config = dict(
    n_layer=9,
    d_model=576,
    n_head=6,
    n_kv_head=3,
    head_dim=96,
    d_mlp=1536,
    vocab_size=16384,
    activation='swiglu',
    norm='layernorm',
    norm_place='pre',
    norm_eps=1e-06,
    positions='rope',
    rope_base=15600.0,
    rope_fraction=1.0,
    qk_norm=True,
    attn_scale=0.102,
    bias='none',
    tie_embeddings=False,
    parallel_block=False,
    init='uniform',
    init_std_qkv=0.023,
    init_std_o=0.0286,
    init_std_up=0.033,
    init_std_down=0.033,
    optimizer='muon_variant',
    lr=0.00542,
    beta1=0.95,
    weight_decay=0.0,
    lr_head=0.00438,
    warmup_steps=0,
    schedule='wsd',
    decay_fraction=1.0,
    decay_shape='linear',
    final_lr_fraction=0.0,
    batch_tokens=[16384, 32768],
    seq_len=1024,
    doc_mask=False,
    train_tokens=519000000,
    steps=22143,
    dataset='wikipedia_en',
)
MLP neurons of a small language model. Each row is named by its layer, matrix (gate and up: input weights; down: output weights) and neuron, and shows model dimensions 448-511. Each number is 200 + 40 x the weight over its row's rms, rounded and kept within 0 to 999. A neuron's up and down rows have the sign that makes its largest values positive.
After each neuron's rows, "fires after" lists the tokens most often just before its 100 highest values on Wikipedia text that the model never trained on.

L3.gate279,195,186,193,207,189,170,140,119,191,252,193,128,177,150,216,215,208,160,214,167,208,197,198,214,144,240,197,210,166,210,160,108,160,238,233,244,291,166,196,158,191,200,125,179,200,165,210,233,197,224,179,170,178,273,268,185,213,179,220,246,225,160,256,201
L3.up279,173,198,164,186,184,239,134,175,132,149,208,182,292,240,209,221,149,144,203,208,199,225,210,176,184,213,246,217,114,184,159,216,239,172,174,195,237,181,130,229,264,214,151,162,225,228,270,175,216,203,227,161,140,259,174,164,204,165,214,235,262,145,189,250
L3.down279,174,194,180,227,237,191,172,132,217,218,211,168,170,232,235,233,163,224,223,158,227,151,221,202,186,194,227,231,172,124,180,201,147,173,211,232,190,253,214,170,199,210,173,158,184,265,206,170,146,235,194,227,161,232,207,98,169,217,200,257,195,151,194,225
fires after: " ", " |", "20", " ("

L3.gate1315,202,163,197,170,198,184,208,101,197,211,179,260,261,141,240,213,183,167,183,236,220,196,169,209,283,243,247,187,211,187,246,203,166,222,206,209,201,193,134,219,240,177,149,175,231,221,234,174,160,201,173,171,170,241,112,168,207,211,198,172,190,119,277,176
L3.up1315,173,146,181,183,228,201,214,169,157,171,236,183,247,219,219,242,226,169,188,222,223,191,138,198,275,195,277,184,237,191,207,224,190,257,195,241,250,215,188,202,181,229,195,203,229,244,231,302,142,202,183,221,187,201,191,184,228,192,182,151,252,212,226,220
L3.down1315,188,206,160,224,218,312,196,146,228,200,199,184,150,201,182,198,120,201,155,192,251,205,200,249,166,262,241,265,205,158,152,195,189,250,114,186,280,145,203,186,163,198,209,200,226,226,236,225,157,218,147,204,167,186,242,213,239,235,233,209,182,242,180,180
fires after: "20", "19", " ", "17"

L3.gate1402,176,209,252,253,204,190,184,180,232,195,198,233,209,208,181,176,189,184,223,222,203,209,196,233,186,169,204,151,249,225,249,132,292,199,195,148,198,214,224,192,178,212,187,236,169,182,215,206,191,216,161,151,138,161,196,220,206,183,204,217,151,183,183,176
L3.up1402,201,241,191,294,174,252,248,190,214,196,186,220,207,135,122,180,231,202,189,192,180,175,204,234,165,191,233,154,201,224,226,201,288,156,173,155,213,182,213,158,207,219,227,206,186,211,204,155,171,247,169,186,193,146,208,268,222,223,159,226,136,254,186,187
L3.down1402,215,200,201,198,219,232,195,204,113,225,219,215,230,199,193,195,250,164,213,175,207,131,205,204,191,194,212,223,164,251,186,122,311,227,152,226,224,158,234,151,212,165,210,206,155,232,242,193,135,217,173,219,220,195,175,204,201,184,181,202,206,223,185,257
fires after: " ", ".", " Sheet", " Level", "usk"

L3.gate9,183,205,186,266,169,238,141,197,205,189,211,209,187,294,146,202,165,208,198,250,161,156,247,189,147,241,197,229,187,247,208,179,234,159,180,148,294,251,212,134,274,252,172,240,159,185,153,201,107,151,234,172,239,217,150,171,252,244,244,198,199,299,176,210
L3.up9,249,225,155,241,115,210,255,193,233,139,167,161,186,214,222,127,147,186,260,172,188,162,133,184,201,265,218,205,257,134,199,168,195,183,201,191,178,203,100,163,197,200,233,202,174,205,168,175,226,120,194,174,218,234,178,133,197,238,166,244,180,167,194,172
L3.down9,227,195,205,227,201,213,269,246,245,187,164,197,185,215,173,238,160,173,268,185,232,148,141,222,175,202,214,218,179,136,155,167,233,173,218,223,199,196,199,174,216,246,211,205,147,261,217,173,220,153,227,226,182,167,154,219,170,230,218,168,209,178,187,182
fires after: " ", "20", "19", " (", " Conference"

L3.gate989,127,244,181,175,302,219,132,247,222,206,200,182,173,178,180,140,207,230,190,174,200,246,194,223,231,195,205,217,187,196,220,191,196,260,142,241,128,174,224,332,210,185,158,203,203,206,252,158,225,185,177,63,234,184,252,201,140,278,234,226,221,219,234,153
L3.up989,188,158,205,217,173,222,167,204,213,151,207,212,232,202,231,260,259,254,174,213,237,232,199,128,252,229,205,193,173,205,220,125,246,216,204,193,223,213,281,197,123,109,201,200,214,175,196,245,201,195,238,241,248,232,150,171,218,171,165,134,104,252,190,212
L3.down989,183,243,197,184,206,292,263,233,176,228,226,207,142,195,172,240,199,134,290,211,217,187,228,217,231,132,160,221,247,205,202,216,227,171,250,246,127,224,205,108,227,208,191,168,209,132,204,176,230,132,239,231,190,259,204,236,225,118,174,172,249,181,231,171
fires after: " ", " |"

L5.gate108,250,254,262,177,143,291,190,293,219,202,166,253,255,209,237,199,177,266,207,179,270,263,168,120,228,210,160,169,239,175,191,185,155,223,252,222,133,227,200,267,132,197,145,245,154,215,242,185,81,272,239,226,148,201,243,159,162,243,141,280,224,139,263,218
L5.up108,229,203,154,207,106,174,272,253,200,256,222,173,248,221,106,278,241,199,160,223,239,207,237,265,238,213,251,293,161,256,139,162,164,191,227,200,148,233,190,159,208,263,141,179,127,199,174,198,191,150,231,209,155,172,231,182,333,269,234,224,198,206,211,104
L5.down108,249,168,184,201,207,201,205,238,91,209,264,205,199,196,191,251,214,230,190,204,195,229,183,227,201,233,189,232,201,183,182,178,249,145,216,171,177,184,187,135,172,216,172,295,218,183,189,225,185,228,185,138,201,102,211,117,262,203,207,261,206,175,269,210
fires after: " ", "===", " |", "1", "2"

L5.gate1441,238,208,219,222,164,234,152,209,191,212,183,178,171,316,183,199,203,210,171,223,188,282,175,246,221,179,183,188,204,115,246,178,223,258,243,189,170,205,216,184,204,208,165,200,143,206,194,94,178,217,157,191,151,132,215,223,192,194,201,222,237,114,214,149
L5.up1441,189,196,203,252,117,184,185,213,160,184,263,69,168,203,200,172,197,283,141,210,104,217,187,307,230,145,204,166,187,202,206,154,179,307,163,182,189,218,123,224,160,257,196,206,238,179,199,202,140,200,196,185,146,156,164,264,155,159,151,223,241,184,250,141
L5.down1441,273,227,167,207,214,177,146,244,140,175,242,166,155,169,141,257,198,165,177,213,193,214,181,239,158,197,159,135,317,237,251,174,215,190,196,206,166,174,153,136,164,229,156,205,197,196,270,160,171,197,166,134,208,223,229,180,146,187,235,172,245,178,175,266
fires after: " ", " |", ",", " a", "6"

L5.gate1132,213,181,154,237,207,194,170,237,209,212,199,230,191,159,274,183,197,219,194,198,174,130,140,223,188,220,179,209,280,156,241,229,167,79,262,201,220,181,230,253,171,194,170,122,199,199,164,196,201,158,195,191,213,184,189,110,130,212,235,237,103,174,206,261
L5.up1132,239,229,192,158,227,258,192,179,189,222,211,242,198,198,152,164,130,242,166,190,116,239,220,111,198,167,128,201,247,202,200,204,173,181,160,188,189,146,240,190,157,167,190,235,144,176,268,196,222,151,213,175,144,172,178,174,205,188,203,285,225,299,191,159
L5.down1132,188,271,215,169,278,235,250,169,193,94,212,191,102,199,262,176,219,246,245,154,242,188,207,161,217,176,166,223,140,242,204,203,234,238,198,219,191,184,239,170,238,259,201,226,137,175,166,184,208,177,187,178,224,252,269,224,249,142,185,248,180,165,180,174
fires after: " the", "The", " |", " The"

L3.gate482,215,196,228,133,208,263,230,326,133,179,241,198,251,154,233,240,145,272,211,147,147,204,211,172,146,208,200,185,173,181,301,222,159,176,255,237,246,221,175,176,211,239,151,224,108,130,271,183,230,161,203,214,198,156,170,190,109,172,140,203,194,156,177,195
L3.up482,216,194,217,177,201,170,205,225,203,162,230,137,216,188,256,209,172,202,292,157,201,187,247,178,151,143,138,152,200,195,229,134,197,153,234,190,187,193,147,203,224,258,184,169,198,115,200,184,217,137,200,249,220,213,185,212,158,134,221,130,233,250,148,174
L3.down482,167,203,215,82,162,269,243,241,221,143,226,213,173,235,167,165,194,197,179,150,204,221,176,230,191,235,210,220,227,234,211,179,151,226,227,244,189,270,154,194,198,106,181,209,232,130,223,112,200,224,173,174,243,246,194,222,188,214,224,179,195,208,167,214
fires after: "|", " |", " ", "."

L3.gate643,162,165,110,228,208,207,189,172,113,207,215,194,211,184,245,229,169,238,233,250,240,144,190,173,264,131,81,260,197,202,202,182,136,243,199,220,144,145,184,212,245,230,161,177,179,208,228,139,193,190,223,175,217,223,227,238,222,211,208,236,213,209,167,147
L3.up643,232,165,178,238,216,168,145,195,186,178,138,199,219,181,235,241,183,205,210,211,170,226,168,220,221,212,206,251,199,262,224,168,232,241,170,267,191,250,210,192,280,206,201,183,237,187,227,217,173,153,214,267,216,236,223,227,172,213,240,239,192,251,158,166
L3.down643,205,184,193,138,206,267,209,186,249,151,270,150,180,257,160,256,148,178,193,188,182,153,206,108,205,205,190,204,198,189,221,173,178,231,199,207,240,230,227,162,243,253,240,264,138,151,242,164,150,177,281,226,174,200,230,175,103,211,191,200,193,195,122,120
fires after: "19", " from", " ", "20"

L5.gate1303,228,159,236,201,187,213,205,182,182,191,191,230,284,143,222,96,224,156,239,179,172,210,154,250,174,208,126,164,204,219,242,181,228,146,244,213,212,155,201,240,206,168,171,206,212,128,134,241,320,129,182,219,243,149,146,203,265,121,203,199,228,165,208,125
L5.up1303,207,205,238,185,205,278,210,186,261,233,224,190,182,147,199,177,206,218,139,186,270,207,182,139,236,189,146,164,191,149,197,234,179,191,229,172,242,203,262,199,188,183,245,215,191,208,245,205,182,206,160,220,272,158,155,216,196,167,203,217,208,182,179,211
L5.down1303,185,195,198,204,184,241,188,226,160,185,150,218,184,216,204,215,205,181,266,172,246,209,246,192,214,169,175,233,217,219,216,190,130,273,196,205,144,243,257,224,209,262,151,184,157,169,198,238,167,194,204,203,234,170,217,164,152,202,220,261,112,256,222,283
fires after: " the", " The", "The"

L5.gate1052,218,233,223,277,190,225,183,134,222,152,227,217,172,183,239,145,199,217,280,179,210,233,222,153,225,254,203,206,170,177,204,239,109,124,212,233,303,248,250,201,200,210,222,259,250,293,228,186,131,208,183,268,155,231,191,262,221,223,234,193,215,227,125,134
L5.up1052,204,233,195,263,279,247,200,123,246,235,210,195,223,251,179,206,244,218,248,164,200,131,152,219,157,250,224,212,192,180,108,188,201,181,148,177,165,237,211,208,152,189,182,210,196,131,56,239,243,169,145,228,215,144,231,241,185,183,224,190,231,140,147,252
L5.down1052,204,243,197,179,163,182,165,180,214,181,269,164,241,228,203,154,127,209,253,210,227,254,203,198,211,162,192,152,145,154,123,215,227,252,199,251,166,272,202,224,198,225,160,183,118,256,278,251,152,271,172,103,174,238,177,164,250,162,203,273,213,183,181,160
fires after: ".", ".\n\n", " and", ",", " as", " to"

L5.gate1357,278,224,236,167,215,224,187,196,198,206,209,188,215,127,274,262,157,231,209,175,185,163,239,160,238,185,228,232,159,213,163,240,249,257,139,130,168,205,236,163,241,188,196,236,226,135,149,136,226,137,181,285,237,193,251,214,208,242,261,180,208,228,197,197
L5.up1357,179,104,261,123,165,244,216,240,121,165,241,174,224,161,206,205,124,172,252,185,227,226,262,235,249,228,191,135,230,205,254,237,275,277,169,199,247,207,172,180,165,251,181,230,177,199,190,103,170,164,181,151,245,173,194,242,232,161,200,159,218,244,253,122
L5.down1357,128,226,163,114,162,213,128,229,176,152,130,195,201,279,214,147,199,152,177,152,202,106,197,177,230,225,273,176,208,195,145,207,211,276,236,121,189,241,207,146,167,158,208,196,187,173,191,141,214,212,216,220,176,240,203,201,169,149,248,285,167,169,163,242
fires after: " ", "19", "12"

L5.gate454,188,202,149,228,216,207,301,178,151,210,225,195,120,284,202,177,169,159,166,214,201,158,228,179,230,251,182,206,228,206,285,206,184,201,104,197,83,239,169,219,201,166,220,174,172,219,187,188,188,218,286,242,237,249,189,197,234,242,138,207,194,196,249,272
L5.up454,159,211,229,221,183,209,252,243,171,208,187,177,153,171,293,224,157,122,216,204,135,225,213,212,208,191,193,113,217,154,197,138,246,156,187,194,224,147,243,223,294,236,201,182,258,119,170,192,209,191,341,206,183,217,201,230,279,166,101,305,208,181,232,217
L5.down454,199,207,219,152,180,243,307,214,223,184,235,231,258,240,145,269,220,156,222,213,201,143,122,215,187,249,270,279,247,204,210,228,213,205,157,238,159,229,173,223,134,203,226,234,96,143,281,186,225,212,204,221,143,262,230,207,227,162,189,141,156,176,278,178
fires after: "20", "19", " the"

L3.gate530,233,137,181,190,250,246,325,229,207,215,205,191,257,205,174,224,235,217,176,183,206,174,148,185,152,150,226,127,233,239,265,172,226,149,198,198,198,178,234,175,235,193,219,281,91,167,158,147,155,214,182,213,127,267,197,241,262,153,191,224,276,214,133,213
L3.up530,278,252,189,179,193,205,237,244,207,267,184,196,237,185,200,204,231,174,201,199,168,235,232,147,179,116,195,168,192,189,206,160,236,171,182,221,217,205,160,205,230,245,182,228,208,209,165,146,183,192,183,189,129,217,191,212,198,191,112,198,294,267,156,228
L3.down530,229,176,182,186,189,234,213,250,133,231,243,182,177,162,217,200,164,114,221,220,213,190,247,174,199,257,259,284,167,191,161,147,267,228,205,163,268,254,207,248,137,128,256,158,154,244,199,166,228,240,155,168,220,237,220,207,195,195,172,239,284,238,174,206
fires after: " the", " on", " and", " of", " about", "'s"

L3.gate272,148,237,219,266,184,237,180,163,170,234,239,198,154,266,214,121,198,198,90,231,246,236,113,202,286,134,201,85,170,143,314,198,171,166,256,243,125,204,239,237,196,201,144,242,219,146,169,178,250,235,177,150,184,175,219,270,194,267,147,252,175,223,277,175
L3.up272,174,124,219,249,161,248,210,138,110,204,168,145,193,226,285,229,191,194,182,275,230,207,226,162,252,213,160,257,218,229,232,277,141,147,207,144,177,237,211,123,227,182,236,230,135,106,168,239,155,137,195,162,161,228,265,153,171,208,153,201,232,180,156,249
L3.down272,194,147,207,212,111,245,216,231,221,257,200,191,235,210,237,205,159,215,246,270,208,181,210,216,156,183,259,231,165,236,195,174,147,164,189,180,242,94,207,169,222,292,225,297,130,234,182,202,205,242,192,186,177,179,183,239,174,233,176,227,196,225,231,219
fires after: " ", " In", "In", " January", " in"

L3.gate436,257,260,246,187,194,182,269,239,165,167,180,198,160,185,250,164,158,130,223,226,258,245,231,191,238,187,115,172,164,197,182,244,200,213,197,138,203,234,279,193,234,242,113,122,199,215,237,185,155,216,241,108,176,174,201,242,120,224,144,248,215,221,179,200
L3.up436,141,266,250,253,189,201,267,216,227,238,228,200,200,154,189,166,170,154,232,244,193,223,202,208,175,221,237,164,269,278,305,213,150,117,196,140,190,180,265,190,244,246,119,150,206,234,186,252,233,244,238,250,208,216,234,182,172,159,190,167,175,240,179,227
L3.down436,211,199,182,211,205,217,214,171,139,158,248,184,198,200,224,223,31,216,175,213,183,190,227,249,184,140,181,217,272,181,221,172,256,144,240,235,185,215,254,273,181,221,158,187,190,270,248,171,206,248,184,249,160,200,214,144,252,157,206,172,112,280,204,230
fires after: " ", " |", "20"

L3.gate30,205,122,278,182,215,181,253,197,162,249,201,163,193,223,127,185,287,201,243,174,169,172,145,148,255,190,160,192,213,233,169,198,252,230,239,168,225,213,237,146,155,203,267,148,241,145,215,213,174,189,230,230,218,204,172,205,197,214,157,267,182,203,235,236
L3.up30,143,216,256,193,260,131,193,185,155,145,279,176,218,245,165,211,155,206,221,214,187,191,245,148,253,262,202,241,197,215,128,200,202,241,219,187,263,135,192,231,175,220,243,215,224,209,199,259,137,249,219,121,283,216,177,212,222,143,137,252,176,214,220,203
L3.down30,139,146,205,154,198,154,248,295,146,155,184,188,185,258,241,218,172,167,254,175,227,170,225,159,166,155,210,210,196,247,170,153,181,236,199,208,184,112,254,198,197,257,138,166,195,77,236,224,169,217,220,185,212,133,208,226,222,147,184,171,210,211,136,168
fires after: "20", "19", " "

L3.gate601,202,158,139,196,199,206,178,230,183,172,237,237,224,175,217,205,200,158,234,143,188,182,115,156,213,214,227,157,223,165,223,178,156,199,143,165,209,235,229,248,285,138,181,226,106,145,138,251,185,228,187,173,192,208,195,185,224,233,180,215,221,188,147,242
L3.up601,215,229,101,177,120,223,225,269,206,176,228,150,161,173,217,208,234,229,205,215,116,237,237,147,176,238,161,140,276,231,208,201,265,178,220,219,245,126,237,146,220,268,169,184,222,143,276,237,220,164,118,229,164,108,175,169,96,249,315,165,250,197,137,167
L3.down601,215,245,152,142,223,220,169,215,174,223,208,165,136,197,150,253,180,220,215,206,162,197,233,219,217,198,214,121,251,239,211,211,196,177,234,183,192,222,231,215,205,192,180,168,184,129,149,150,150,115,234,216,114,191,218,207,221,203,243,230,242,218,215,188
fires after: " of", " the", " all", " The"

L5.gate324,165,202,244,222,240,215,152,175,211,144,188,233,148,193,193,216,230,206,231,242,108,162,126,226,114,252,167,172,230,184,267,231,188,165,210,275,268,253,145,176,179,219,271,132,189,201,208,281,168,267,248,248,160,197,232,157,199,191,164,191,259,167,175,242
L5.up324,276,255,170,220,215,176,208,166,170,226,168,228,207,185,195,216,179,182,284,243,174,135,157,203,203,212,131,142,279,157,220,144,216,163,172,161,217,286,172,106,169,187,255,177,140,250,155,198,228,175,236,185,202,204,205,232,212,141,181,236,216,201,256,251
L5.down324,200,191,198,201,237,176,158,151,193,214,234,283,203,166,187,192,139,205,241,177,213,208,169,151,151,165,185,198,240,230,189,204,230,152,191,203,208,210,109,129,211,194,176,187,142,168,107,181,213,236,149,174,147,230,134,202,240,212,177,203,264,205,206,131
fires after: " a", " the", " an", " in", " |", ","

L3.gate625,188,197,203,260,135,244,222,228,100,228,220,160,191,200,202,181,110,282,184,152,193,83,239,239,147,225,142,220,236,150,135,235,253,190,169,164,201,96,202,202,200,181,179,256,150,152,223,182,162,188,239,235,211,191,259,178,244,239,235,180,186,219,86,160
L3.up625,217,179,258,161,207,225,190,212,194,245,198,169,227,182,262,245,213,269,142,125,191,116,166,174,185,215,177,224,206,250,164,198,141,213,182,211,206,195,249,175,166,176,163,248,147,181,125,133,178,263,213,284,271,205,177,172,168,210,170,196,185,209,214,146
L3.down625,274,210,101,121,102,153,201,203,161,139,188,112,247,188,168,204,202,181,269,125,176,208,227,190,165,197,213,149,159,238,154,211,302,205,184,236,225,198,180,167,213,233,213,174,221,161,184,184,185,238,145,184,174,245,187,202,226,236,166,139,198,221,182,304
fires after: "19", " ", "20", "18"

L5.gate254,213,188,181,238,164,250,209,117,209,303,216,129,216,203,159,152,217,287,228,138,221,235,250,160,257,184,187,197,204,151,226,197,232,204,183,155,201,178,218,184,202,182,203,214,220,169,234,217,210,185,176,256,232,294,225,258,174,239,169,251,166,143,267,179
L5.up254,155,166,191,271,230,211,198,200,186,213,228,265,225,211,229,190,215,214,273,245,169,215,266,274,209,151,197,201,238,174,237,197,253,247,165,269,222,239,181,227,124,230,173,198,192,149,190,179,204,205,198,237,233,208,175,248,212,229,172,150,178,210,176,224
L5.down254,180,241,265,160,225,290,203,180,129,268,166,148,186,215,174,228,183,153,169,268,215,182,251,187,194,156,222,250,203,129,182,235,245,239,217,210,175,213,251,178,225,174,130,220,173,121,227,246,152,255,236,252,216,154,192,159,202,211,160,221,188,222,207,143
fires after: "19", "\n", ",", " /"

L3.gate1202,202,210,216,168,195,242,202,173,197,154,190,159,235,166,160,191,211,167,119,192,222,204,185,220,173,182,249,167,162,215,195,170,184,152,128,268,251,218,128,208,185,247,236,201,197,162,244,179,246,210,203,285,244,283,209,190,196,160,157,295,159,229,238,169
L3.up1202,160,205,146,175,146,147,210,227,228,223,206,278,182,170,228,144,283,201,170,233,189,284,181,210,179,168,176,236,196,328,119,157,242,238,207,193,285,217,215,227,189,245,168,214,163,130,170,192,180,228,148,200,236,212,189,211,242,196,236,128,195,195,148,109
L3.down1202,166,160,218,212,142,161,103,247,177,191,200,173,161,169,177,271,247,266,197,194,206,210,198,193,112,206,226,155,170,315,138,246,168,224,281,133,281,244,243,248,151,225,178,224,181,204,257,158,216,202,197,193,180,196,200,219,161,235,175,206,191,158,184,246
fires after: " ", "|", "19"

L3.gate23,194,246,228,191,291,208,224,185,225,218,225,87,227,256,187,246,197,224,224,244,202,168,260,195,223,224,256,182,233,180,185,208,207,168,192,186,189,138,256,277,203,182,169,206,182,211,130,186,245,277,198,217,266,241,219,195,191,197,178,199,140,196,210,174
L3.up23,201,225,208,168,220,205,179,196,240,178,217,161,170,213,147,227,281,218,218,208,154,222,240,201,175,247,227,157,230,230,191,223,208,231,145,210,112,214,214,231,195,190,218,203,220,282,185,180,196,221,202,224,240,264,157,227,148,253,166,253,211,176,190,149
L3.down23,187,234,224,228,162,205,186,202,180,190,251,263,278,150,201,246,191,200,193,247,223,181,215,176,181,213,213,256,249,178,254,240,159,186,174,189,211,199,211,186,201,165,248,183,208,182,254,193,207,171,190,291,145,239,221,171,182,236,283,184,228,195,245,195
fires after: " |", "0", ";", "1"

L5.gate561,150,135,179,203,191,192,231,201,217,146,217,220,198,215,232,175,272,228,268,145,153,188,237,187,178,192,227,189,245,200,151,179,206,266,181,247,218,130,131,237,215,191,170,169,261,243,206,182,177,210,144,231,165,287,163,211,180,252,221,242,224,255,220,198
L5.up561,194,145,246,181,283,255,235,136,229,277,206,241,206,329,234,206,196,193,259,218,164,152,230,251,137,208,182,208,225,195,162,150,195,259,150,178,218,255,213,182,269,222,189,159,195,143,232,213,214,212,198,230,138,220,140,188,224,223,188,227,226,229,183,235
L5.down561,182,221,188,230,220,201,180,211,178,150,225,210,158,232,260,176,173,217,191,189,153,164,229,169,249,236,230,144,176,171,228,220,213,274,211,202,209,217,247,194,234,135,188,177,218,253,211,203,227,286,168,188,169,225,170,256,200,161,169,221,147,217,168,163
fires after: ",", "20", ".", " D", "19"

L5.gate400,195,221,202,155,181,214,284,198,162,195,219,219,202,243,274,185,153,255,135,135,208,189,152,236,173,202,195,196,191,220,207,206,254,201,230,190,172,216,227,230,212,201,201,193,121,195,236,149,112,180,217,156,203,214,173,261,146,192,186,251,170,176,289,197
L5.up400,164,162,190,272,218,212,167,208,206,221,195,213,187,158,206,141,214,212,168,178,170,261,194,296,234,187,175,203,178,187,189,210,244,204,216,209,192,229,178,226,254,236,227,220,155,131,244,181,180,218,185,118,154,221,228,208,282,182,205,216,267,188,222,228
L5.down400,241,138,201,182,180,217,187,221,206,197,226,121,197,214,194,179,153,201,249,166,208,240,161,308,187,172,223,264,191,221,169,151,160,222,235,257,162,214,108,170,197,193,175,187,118,184,211,103,170,230,218,116,190,157,188,248,229,255,232,147,231,224,158,214
fires after: " ", " |", "11"

L3.gate845,185,190,192,191,232,202,185,188,169,197,211,182,114,140,171,206,191,190,167,200,181,139,202,182,236,139,175,197,171,195,271,195,239,235,194,216,191,234,252,267,232,246,164,213,231,216,225,228,264,148,202,150,199,185,246,191,207,165,178,287,255,186,154,158
L3.up845,184,259,164,206,272,233,187,108,198,202,211,161,208,229,189,214,232,167,129,180,219,194,206,169,199,247,173,242,192,176,161,207,180,196,197,133,243,191,200,191,169,162,237,190,325,229,226,233,225,219,157,183,242,251,214,258,182,149,165,275,239,170,213,144
L3.down845,202,201,189,195,191,187,221,151,103,183,190,165,145,221,171,115,204,164,173,291,186,243,240,240,218,140,242,184,176,254,135,158,172,275,196,181,194,255,277,187,191,139,186,203,169,210,238,209,211,208,195,157,131,190,203,269,194,252,204,216,224,178,243,141
fires after: " ", "20", "-", " ("

L5.gate1343,173,137,242,138,239,209,229,176,140,172,266,173,196,136,183,202,162,199,163,197,224,252,198,143,197,146,182,247,250,215,213,154,181,201,223,156,244,178,229,179,193,185,181,269,245,225,203,219,168,213,241,258,231,119,156,218,237,207,193,231,236,233,204,178
L5.up1343,197,186,204,182,183,150,198,211,137,227,229,178,122,256,262,217,230,257,193,132,232,180,261,293,178,178,220,189,164,227,174,183,169,105,141,201,226,262,230,146,176,209,124,202,271,216,74,187,182,192,229,238,193,158,178,116,189,168,119,229,182,173,212,207
L5.down1343,214,200,260,120,162,249,243,174,129,216,168,200,228,217,244,203,171,233,190,202,141,135,262,225,193,192,196,113,265,239,117,189,219,181,210,179,259,192,270,175,228,163,193,178,202,199,243,227,74,220,214,177,189,168,185,192,232,153,182,123,215,149,213,169
fires after: "19", "20"

L3.gate461,204,178,188,226,203,217,166,194,189,175,182,246,238,214,193,196,182,229,178,113,221,205,259,225,113,183,214,210,237,174,204,200,168,231,176,174,208,176,195,273,269,167,211,144,232,246,194,112,239,214,251,240,243,195,184,165,188,253,221,192,188,225,144,225
L3.up461,188,257,222,192,222,225,248,166,179,199,227,222,180,237,145,238,208,210,225,195,231,181,248,198,173,202,127,179,207,210,138,212,177,185,154,204,195,215,170,275,213,171,180,164,202,192,142,219,270,208,182,168,253,274,214,229,255,246,178,225,166,226,216,175
L3.down461,163,217,224,178,228,232,198,218,188,143,231,186,208,233,173,256,195,175,237,276,234,207,198,213,183,150,178,226,263,284,217,230,182,149,182,251,266,229,173,232,221,189,172,164,226,178,238,198,215,180,148,161,203,200,231,211,197,156,165,196,230,196,303,103
fires after: " ", " Candidate", " /", "0", " |", "1"

L5.gate1190,172,201,263,202,174,294,194,213,253,218,206,175,231,123,263,152,229,186,223,188,175,289,211,160,196,173,219,175,245,145,184,224,245,255,139,247,167,123,209,132,168,159,147,203,273,279,247,270,210,186,204,239,233,161,190,156,136,232,158,274,252,168,201,187
L5.up1190,183,106,118,301,177,267,202,212,152,236,191,148,202,165,206,163,213,238,294,208,139,233,292,251,165,275,232,171,189,255,180,123,286,175,172,213,202,222,206,120,153,183,203,223,173,130,198,160,203,202,286,168,206,175,206,164,216,208,155,219,258,127,211,158
L5.down1190,162,220,169,244,145,202,202,193,107,212,190,172,198,194,212,253,192,220,225,253,174,254,120,306,247,213,147,210,223,162,203,171,212,178,132,283,193,207,177,156,160,152,195,222,226,135,258,190,203,244,201,175,223,130,272,181,260,146,156,225,163,210,235,156
fires after: " |", " ", ";"

L5.gate913,153,214,160,169,289,149,251,178,241,191,191,229,193,218,170,292,221,343,188,171,159,249,162,250,200,220,207,240,156,177,215,162,158,283,194,174,247,181,215,217,185,137,162,230,219,167,217,135,165,169,77,169,183,213,184,221,161,155,237,172,178,176,208,158
L5.up913,185,203,171,288,190,273,167,238,204,243,186,237,180,131,219,172,188,260,195,192,191,220,165,308,178,156,224,198,189,186,141,219,225,205,185,234,250,160,192,233,183,196,203,154,221,224,177,204,168,208,256,188,112,151,222,260,192,243,163,218,143,140,149,228
L5.down913,191,200,168,191,173,201,166,191,176,221,196,215,190,229,238,129,121,181,250,245,244,200,159,156,143,147,212,221,243,259,185,133,226,168,246,240,210,111,152,148,229,134,173,178,205,206,212,209,219,225,292,124,172,250,214,136,240,274,165,198,217,158,255,255
fires after: " ", " hold", " votes", "."

L5.gate319,154,171,195,229,232,227,169,169,213,185,220,264,147,209,192,159,225,239,258,180,188,200,198,206,172,215,114,170,230,206,226,121,254,193,182,209,245,173,215,198,205,180,164,159,191,204,184,236,169,160,303,201,200,253,156,210,169,159,139,194,157,192,198,157
L5.up319,197,167,159,202,168,240,179,212,215,217,212,155,221,187,180,147,272,176,140,197,192,222,70,211,190,183,235,222,190,217,104,236,237,243,112,254,220,237,168,213,136,210,198,178,148,241,227,209,287,219,184,116,242,273,224,185,196,226,214,184,196,140,287,210
L5.down319,142,169,171,155,215,183,192,229,149,241,225,212,208,183,203,180,174,192,247,188,305,173,225,212,240,203,231,196,196,251,120,184,198,228,176,138,203,145,198,210,167,250,231,113,182,219,195,146,175,201,179,109,199,186,298,173,229,180,266,179,193,162,183,251
fires after: " ", "19", "20", "18"